Part of a small language model's weights.
Architecture: RMSNorm before each block, rotary positions, no biases in attention or MLP, untied embeddings.
Training: a variant of Adam for these matrices, 601M tokens.
MLP neurons of a small language model. Each row is named by its layer, matrix (gate and up: input weights) and neuron, and shows model dimensions 0-148. Each number is 500 + 25 x the weight over its row's rms, rounded and kept within 0 to 999. Numbers have three digits each. A neuron's up and down rows have the sign that makes its largest values positive.
A block is one neuron, or neurons of one layer that tend to fire together. After each block is what it responds to, as a language model described it from the Wikipedia text at the highest values.

L3.gate10:528467512531507458481515527536505489486520471497498507558541533559525521502526482461528501488495454515521525516476535484517518481506557511517498520491491503496518484494497453490484464507464527504471499533513505497527507468466471516488474498475489497492497486516511503503451465480485538492487484518514504503496495479507465479477519491521509546448492517492493428496486526466506474477494455469482506474468463531506448491512523505503498458502534502477
L3.up10:459494482494529513477500497484523481451514489523455519471469509479500527505503515519527552478502469504505511492493487464477488473477526527456499498478523493466480472475543481538513487484511499495547449449505485536491510509499553515470500540505500518524486482478456519462489464537527485511514523464517487520520483534510456495494498488496476525548498500514514470489502513508520490529493491514496547452495500499499517477511553458489497493494488449542
L3.gate486:525498537520488483485496502522531517544498553491481485473504516505474481463496494499510526487501554521475475504498509513547528555497524491515479502485529523497511469505494501499529496467503489498509483492520451451493499489469523479455490498508498492475473474500525496521539524513501500520461491500500519537538473535498476517463470474482471523470536524499485546562494540510483521467509469520494502519503512490468527555456488482481499496497503541510
L3.up486:499503478512463501524494493488497502497516468538517497447474533510519494486501518507511519519507510514472547475486482493512528528507491507502475478471502483526513503528497499485501537515486520566501471482481519510506542488497460456466478514464472535484508515528499535538504517492464522477504479522465501507490472500500503495452461448514504491523532459479504492514483528503560514516496492553527498536473521469518503531505487527523488504499536559494
L3.gate787:523514484494523491457475535477518485521500512494463535514498494519459477536529518500519498426506506498521476536469504496485498467499542519488488472494501500463495531483474463473487470523505538513525492542472482469470505511472484492496481461490509521500515499533511471457483512480558519485514477461480499544508477532520478489459482472498512505476471537532471469548413476501512476505494475497449527473473501526501497499509506556508540495454497508516
L3.up787:516516498524486476468483522495483525488517474497474530483527468495498489510537527499508530510516491477476516537515504477509509440492523529484457483530500462514471534525489517499500510486498491497520488480514487488496559508517444531476509498487531499486522524525529436515516459499487527471499540476513543518457508530499520497502521528488524521465496508509451489518475530483483500467478514511501489460479518495517488447496534514525529470497521499498
L3.gate1370:564489504468450509477508510500520502489462479498489494508533467518480516504554510478492500467516503521508477519525481447485491491447497515495544485515469500505482499481498508528491500502501489481559511514470481495530509520490501474473526466480543553490517511520563460532489481507529527521465514446495521492519517494490483532490473502527500530445525568528492514496490470539527469496499541482490519484511472501517462467466470491543510504485483487510
L3.up1370:502492472540494449461532485517499484518481495475453517515516524530473482524507456482516472455519484543457490476510479493499494527476505548440451524504497495460468481486554433551509483515496515496436477518504504507546540492518528511506470482527487507545508494486495525520492473557546493508502493476535499475503476485523498523503515470510504548455511497531486543512523494576517501489489500490502507458513450474514489492472506515496531497443530474489
Responds to: Final pieces that complete a word: person or occupation suffixes (consult-ant, comed-ian, sold-ier, present-er), and the last digit of a year (193-3, 201-4).

L2.gate1606:507528542481494564497470472519480484482519469514525493499480503503516502524519526501527538492533509489467554529479488548488483548493499512457503471477495478511510537505505510484497510478502519457496476512516496527535507504484458551501527494466526517462536517513486556482469500495544529487493532528463476521516440478510541485532516524498497508519529483480450482508478451525498466487511545495486494473487530527510515486474479510464506523513520559474
L2.up1606:476506516485470548519506489486490440488494549518520485481472482515463506460463508514529560502518543488486490487517474534534513487528493508504539479497456501513496498541525501503530531475467530503474501511512471493465513528514477508541527520469539479504546479491484528514487471490550512453482502525467490470484481529473550533505532501507510478482523489519518484500492480531461509477491509509477525505531559564511498502494522500485466473534494509447
Responds to: Nouns naming a time span that complete a time phrase, mostly "season" after a year range in sports bios ("2018–19 season"), plus "career", "year", "day", "life".

L3.gate210:498529496519533496501523516507498500546481502544482519494537451475483497515475531474486478523488503468485487479520477521516509534490507530544487472529519502493479515495498480487514459473516495534527497506500492492483441519504479488524512502484468494498510517519464476494486531531505513519514478529511470486503493483498492484480444514535519464519496513509498493470485506470528468500480521459562505522511487529462503457503507479466478511495521489503
L3.up210:513483474505498530472524486483473509487491484520537510513498509530461493489503528519488538488505477478458438559471513514506491476510453490491528511555483498497489491522468538516498514493469482561507482498483500468490487495503460508505513551467476506485468496508490461528477505568482520494498513555535499533524476481502514444502505496463534468510499508514495455506486495528492438484494477494489503503517464521504478491494541475464493524507516533530
L3.gate482:477508501482490511496510500505514523533550501481531497493507479458524509502475459495510498490504480453465534499497500512517496476500497509489484489523507527473475522524481541518510467504536486511536531511489466459473498526474455509517515464482479508475477490529530499511469510514493546498495496509501507481509519527489508481490483475444515542510498506490525526518495466466530441478520502497542494457474487503529469473510497492559516540495526479541
L3.up482:509526491510474534557482524457504512523482507499492477493508486479479531531495486489518463514495495493459509465511439510450496520496479496515483509528550526467486475455490511558537448540512510529499477510510474494550466526496520457539444485512500500494486536481532497526507520524543501537495520508559503479470460535519500532508497536529476490561551518506550469524455487520490492505501486494530496467515493513485499493475474516517542482504543552532
L3.gate559:529540498444453494503531466457465502509505556510456501502514486475531477499477530477496510485514526517496478443520506503519539478489529493513489487517516484453477514452496540458490470529519519493519516471489482517477523525482494533526501488445508501492506500478489494503497524518524487507489515479469509505536465532533532516523523450532511475512550490518522516504455499484497503538476482501499487527498499489492507484468497524457494478485533528497
L3.up559:484496493535465513492499495509449503550553506508495507508477478498460504503518499511479527499457476535530473468463477503520523574491480492465482513500497487508492506507515528513542508539491469500451472487516488455460502485517514501497519531486503475525439492507471535515487496482486490521519499498492523483500564488484518497473471498496510467538494543524468507533519522535525474495458475524521537492541519493487502514528499565487484476498514468529
L3.gate1006:523497525493501465511493447464468524465526486499476474509542484485481535530514501496488470531514477496521467503482451553527499490467509531469497514500526485523473527478479498521474479512505504522468534500471496476508542496526503490472503475463481525479470499498474490519465488479527505515524535481507480508482496491554569481480518503542479477495513507510513474492530517484521470510504489472498506490478498483508462507475484542510477480521497521523
L3.up1006:496542490496514521514476516492509496522509487511499511502504473531551537509527483453519517476501510478488543499480487495529500502474503521536514493490494528482515469503541497468537494479530525512520541491511498478496512497505535530520473542506460524523459483487478488456535518484474561518453498482525501463463498524529509507513463440507470486526469515487504521519484496447538482512524505489512490500474503533502490556507507491487531486525533502543
Responds to: Month names, or the comma after a US-style day, inside full dates just before the year: "22 December 1559", "in April 2012", "June 19, 2020".

L2.gate1228:480494500516475523482496508485488507511524540469525483481502469481507539500502540511498484480487537501468498491506471550502465490517520511451511505486480505457509532471461522483465499442510513515497484481480517469457509483508507519484503518473495520528524481477508529517528465500553472498460535456478509539467553505518527506553471469513495520509501454542522494536471502473499475508491481493521495416486508509478543491514540492533507550508485524515
L2.up1228:522504491477527514535477483484472548514520499507442507507501482515509457511496470524485471510500528526465503522507480506503483524481514497489494512514479503494484509498485484505480500493516547522527512487521482464482471505480558501508532523512485500481509475483473508510532506482474522474520512534524501470473511453532482466503470477518514471492453509434504519500521498463507535507525500466558512545493505506508505450495499485472543544505494507489
Responds to: Full month names inside dates, usually after "in", "on" or a day number and before a year, e.g. "5 February 2019", "In November 2024".

L6.gate60:513514532489484547447497503511500490500488480499512460476511512477509488505523502497529495501499461488525519476497543518489568514516544467478478487487469490464486486511499501464540488487481477557502543510483504498464497473495503480500474559479502514497473439546500453529538495485506503511498473499477530474546495522522521493454465456538520472520537498509528504489515432434530504495526527521490500458478467529505499519462510471488471495531517497545
L6.up60:497500534505486486532545481480484539461506528507464479509526487519463513504451485475488448523542522526476506517507473505506508507459478514477455466520487497505524492509520517477504553460526478463503468507471470537491468518441480499521510501496454482472529479520495548496471501497521538486501480518494456481494535517467533500504489512441476474478451509522469525506527569492525473508507493487480508501503487487514510535475472508485471499486485542519
L6.gate109:507448517525521529495522484515490534462545500507500537542530473529464540529495547501504475500537496496484507517542459519521547501516522542517523512477508529534530538446476493530487501508436522509514480527510468494440477474502455507519504497474496539494494495478467464498487488445501525505509526460476480502495459538520487523474491540514481460490473497537492490462442526488481494525500471506503509510522511491482469470473429508481474489455494504493
L6.up109:499522511507490443484490474533499521467554446489538459497487486440518537519487478475480481507507490504449510495507523489538488504466479525462450448493519481519523534497503522493536502487516518475524486518517483444467475493488499482512506470526520519465474499527458514503505466541491548540500508447466471533492534503484515509466489525517513499484517485509509509454441518519456525487523459500517473513520514522510510546538525548512509503472497516547
L6.gate150:488486532467498512550500506481480530515478501495528489492536502479498536477497515549528518524516507533489503472470506538536548507455497476468523495482484465514530501450526477561497503502473480501485506507476479518514499478514493497506475507510542522511512550466495471475522526444508550476490536520456497485531499554533509509439510503466484529502502476487502507508443499520469504474474496527502478506519497463474446460518501507466459505526503539520
L6.up150:482507497484511467495513494492517465497494479534495506486462474483530481490479523533494496544491458529508491504503570466502482488484493501511541480528517467475550431494529479507477490538480490465497477536461488483483500485476490494515486484506487508514484451550461504491512518489509502509509488497523521514470496518510504473473458509562504467500462522501511501499497475459495495465491526518524498504550487517499460478492531527472492492548570479484
L6.gate195:453493503485480510515502471483512527513443492501480484482510500490476527515474509502518503508497550482533491509504475524457481461485504523487516491485509485481472519487467530432503522517477489548489485464473485523467460502507498545507506508503468540493541513499514458513523524527532495480490489495510476481493489532540508480488527508476530503462507510561510501465453456468466469504468501460476500493461502550512479502486515524540516482436487512520
L6.up195:502527551485467510484502486490561495498487502463490486491527498519528493535507509527564538560502503506515534510478503516530520494538543496490481543522474527499504514495492524530506496550544469496554502440532480515503527481529488494479549487500509463480496447477523487461532485519497537527486543529502475477509485475499499515488499516510510506483556503425491459474507485496487464506496477511518497534517499516466483465483549484460483522474533495504
L6.gate219:498504564511497492514530479499510492501466515475512499542472500532530511454471507488502515538474496500501489508491467490517490450536538506497513480464471474491500482443467541471507480520503502472461518530513513513465526497513487536503521488471494515489482491495476473553541485510487469535477490484492523517531476505506430473463481489497498506482496541524502498476500487465498497498556498555510479510515512459511479485510481503542486496453533500507
L6.up219:441484487532471536489477527496470544460505473516506544492503520493539483536491505489535465491495507520534496506510527548524505493523472453498497550495491510495503555523458497486556475477472479516523532507480499468444499495482538532531527517527489475468474503486475518472480520499522514481484481458494504509494496534518509486466432508511491491508519506487499485541527454450510502523483492437470469497530490553452501516450531544522479526523490469528
L6.gate287:477491504466505538483483538478483566505492488522507475501521536487495516547472502482549464473502497526467502500524528534499530519495527474502521492509495501553508556484471548462542513519485530515488556451510467479556483489505490516512527493514520516487497505472515543519502454536489485524453510524526534487509504494512473499497485542502495487469515487508460499471503497480437538481521530544540512500470498508477469525546437478519510515478494515533
L6.up287:483494469481480491508491506472530484509502510526484473511533484456449521477488500517509506474488470526538501512474499492519499463520504479501476460540523557501491493510483452520495522529495461502526486494513507500470502543529461467478494500465498542519537498501524465477490519479513574454518485544481446535545487487509483495500540496512499504521465494515536457478513516542486490518489503466502526461504467483514513469494485496499522506481450484482
L6.gate426:515519473487529546513497520512519539511480526489535546563495509544509480520492525496513561488521465491498552550466509480492513466470518494529468482455462479526423512478512525499516517503495495480515473505536450464473487481482501506505478519454515498478549514473473512505522473527552523490473511505512514497543524531488455510492457533502460512536492502500465496501498492490527487495479495500531522494471513471531528490497493521497486506517511514536
L6.up426:496425516513487490508512523533505512482528534494493526478531490480514507476481462552506521501507458518526510492489509530508505487488486495505535448552451469500511551479520529525507495502472503526481520510492503520505484486495506473477544486510495506493521508493473502502512464479512509494479492458504488509476460549489535521457498484485469542523485514534483446534542520432477500481514483487505512492467501517487472463476479516517481477520494456548
L6.gate476:484472503539503522525492515510489512501530455487503505514517499501515471527520526502507517466478499479449528472514495551492498450521532494522523446459472509502472516473506510513510511486523500509530511545488499485462521459478461510513512528473534511433532468476479450509508521476501514498520484453480544540528506515477508497492518542541475491486501554558474499491479513486513507473554510520487491505474486500492473501519532542519540493444519520495
L6.up476:509539519493476525460453547488501530518543470467490519507472523519509516467483552546537485470511502465507512540486529483534534509485532499520521502508501495537491489509476502547473529518480482459489522448549497488458537484507538461455475488495525533492479461462501478489507481503512517546476513502494458519475510496482438506525529465473434543494504501481461466522476524486476474511483466493508491482486520493476479487441483487533496497506498522543
L6.gate526:467540511441465497495506535489497520495535498500491545536490484509504513490518540493502471459490458509542522522514517489510503509538464513466482494459525539515514487482460488459542500479521478516450506484519485518509490506539480497509515529493524526443533497551520535539540525536556518476529510525544477448448473477475514463453496531482512511446499547523503489446480469498518484535502538538532492507527480488497523522465514489440461538474489540496
L6.up526:508514494546519496494509499474536503501556538500517480482468485488516494486523530489526533512493496467512507483521492499476477429438519462505489482485520475533490515488494482467489541491496563517547493503503509443463517479501548509538483509490522508469486450525514498538508494445497472500494522498501499465525449471457481501470500492492506540541444531499507481473520517486485534477494526533497470500539550489526526480495517480467554499532532477501
L6.gate530:485502543506480484524540565507496498514539486451476518528518491474480472499509508467523483518510457510490470497500514533487510520553554473465482479547489531530539527505466490504492512492510520483524497518438493483492522482490511474469507530460505525495527482485530520549511502502513524482521461472535529539502462495476498491523513531477502513505470487519446491508505526486461472528540451523473527462449500487525483479491486475509501461518515521516
L6.up530:514476521487443460510503459521507522531525481499518526511511508469515458524554510464518481480503552469478460501467474491500503500501497502487500521507483461515477539495487430482466467498482504462518472500499478498452494480519500494511472500429524490504490484471497529517505509506508475543500530526519512490502537484484536502524517546490481536536475484499523481501504532498474477474520455447484506506496520517502492523498514534523500472499549518461
L6.gate1005:536541492490522533475523522516460504490505540492485538489473493475511499520513507466471538507478458480499496496492463512511523475529522422423507493523485515477496491489502484481510501491498518515488512511536463456493521502487520466499525476467497504466532460525523509487525527497498488471484477543508507497509475495509469495498478524525487524543497490538535454539438530504467497513490486528490465455509508505530458517500518493523498521512518497484
L6.up1005:489485537495466512493488539480489453471485531494496506474524502482488501486548493531488471489480485469539524503530516507541487468460530524467527476468485506498530505482504509506529515523507460513489529513513509533487484467501493505469508487520496523505527469447482489476510500522466501525464493461538511460513535485480505487516531490478478461513558493460490519459444520520453481484473522478538524523523498548451483498509489503530494494520522489497
L6.gate1308:476506499496497518480472477502525537485495511468504455501513516513492520471533540530522527531510478467476531523502507498482484455489539483499527483502479517521493512498477469467514499539508515506497511494497493519520537566516491523535491538483469488497487478520473531506482490487476508489491518502509509541521509520516499479479544514505513557552527463505496472504464478469523500555513494450512476488472517494506438440582455457441457499546529521464
L6.up1308:479471485491515514511523475548509494495503487472484495475535463493469497491488489467482475517459517489469487485492486569524547497509475486456462484503516488484480489497490511490533543493498487504506481519496490486491487478538488514534504479495522493486540497443506497499556542479483536550476479472516501501514501480459506487481514538529530499552510543507537510501553529459511424511531505508480466534521500514503509462463522513543471507520513467503
L6.gate1337:544493503521531499522490518507515479510525460502506514512533503520494497463503509474502498537470502495477521491535531529493494459499509538520503457505470517553497485508478495503512488522550463455521498542508484493479510486503497538476551519494489507506485541494489501539479517493505523519460497477484467495540496552489530455502451488520507530560509521551493517514474492455467489508516513509476454536489483493456500505563493527531502467457505528504
L6.up1337:552491482532511441579472533474480481558550556527447494516502490487485515503441486494492499485489548509483491525514461467515488502497478503505469505495489493515492481474478508462470492544512518498500485510484506480493469517475475500470509513489490531493501545510490467492536481440493499490496522497480486534503459519525519528481510464470477505506495507499510473558400492517508503515494507540489512454467466512478501495553502485489508459482459513508
L6.gate1661:516514535514495470505523483504512488488517492512512512499536552517463515475513508438507496540506502493528530499499484497506521511511480491516503515519538494500457475540472502490477475525543495515549480488523543477524525494512498527485541539521473524485491517498493531549507494502528459518485487531544535506468491507514518478485512540487529481539503468485509479498509466479526504440486455494545477524483542478491494495489480497537538428501545475515
L6.up1661:505489501505474478502522509486524550480472505523475513531461481486486470528487505528512491497488498505512527441457515519556498478535477484466537466524503487454467517517493507481513486522522466503455463481491480469509510534499521480524567494538507503497480535490505511512465438532500512531454464526466467491514487471488496525523456517518529489495508475530504484516481547522511478498520483521499562498537488512477513542519516468503502483483495516528
L6.gate1746:486477488518543510495500520539513524522480517509496538504499514465462458469494477486522488499498529505483536497522512476496503513470501523494494455526481512500497494525502478507484479506488481507468496474489466461471528460486502528520497479547461475519492498518505451498516501537511491499520526496512514517497493465555537516511513507503482473511545500488508535511476513498515495490485474506488430490487511525428460494515536463491536458486523508507
L6.up1746:481538535526526463487486488512473477477487535532528453517432490555474535497461556508485496500537555502549447484510499470511455485520519502485495554532496515523455520525463499500510489475528488549479493504466482479487487499521495495547495488509490505460482521496522480487485536529548528515454546538510483490502449465526507483524503488531526521526492492445487441492495501450512473494457531450521521460519503546492463515462465484465483528492520495472
L6.gate1779:479535548444508487524536477485522506512473499536495508553494505509493477489541536552520517493502462549510506529500497522507489468485482498486493510511465499510464496459514470523460484499477517563527515553485477493474476484497502439492479495498515510476490483511499449501513501482467561515479484477500486495501510523518527521480495475504466469508482488556558493529463521483512465488541454474487524519481500465490503492502457457491487469496461527480
L6.up1779:526521480513497493472521496523546495498536501508480479492477437443483507505515529543515467536505567520507490500491519497525506559487525489486541505544506523470532493508505516513485513454497484498544514484495514520493490457499506506529510511503464560468531478481536502504525493458496492500540516521525475540505489491496502491476476543463532492489475454506468540492460455544504529484513512499471465497500525518498505559469507520498503501529446480553
Responds to: Month names and first tokens of dates right after on or in, as in "On September 11", "in March 1991", "on 20 October"; also "on the".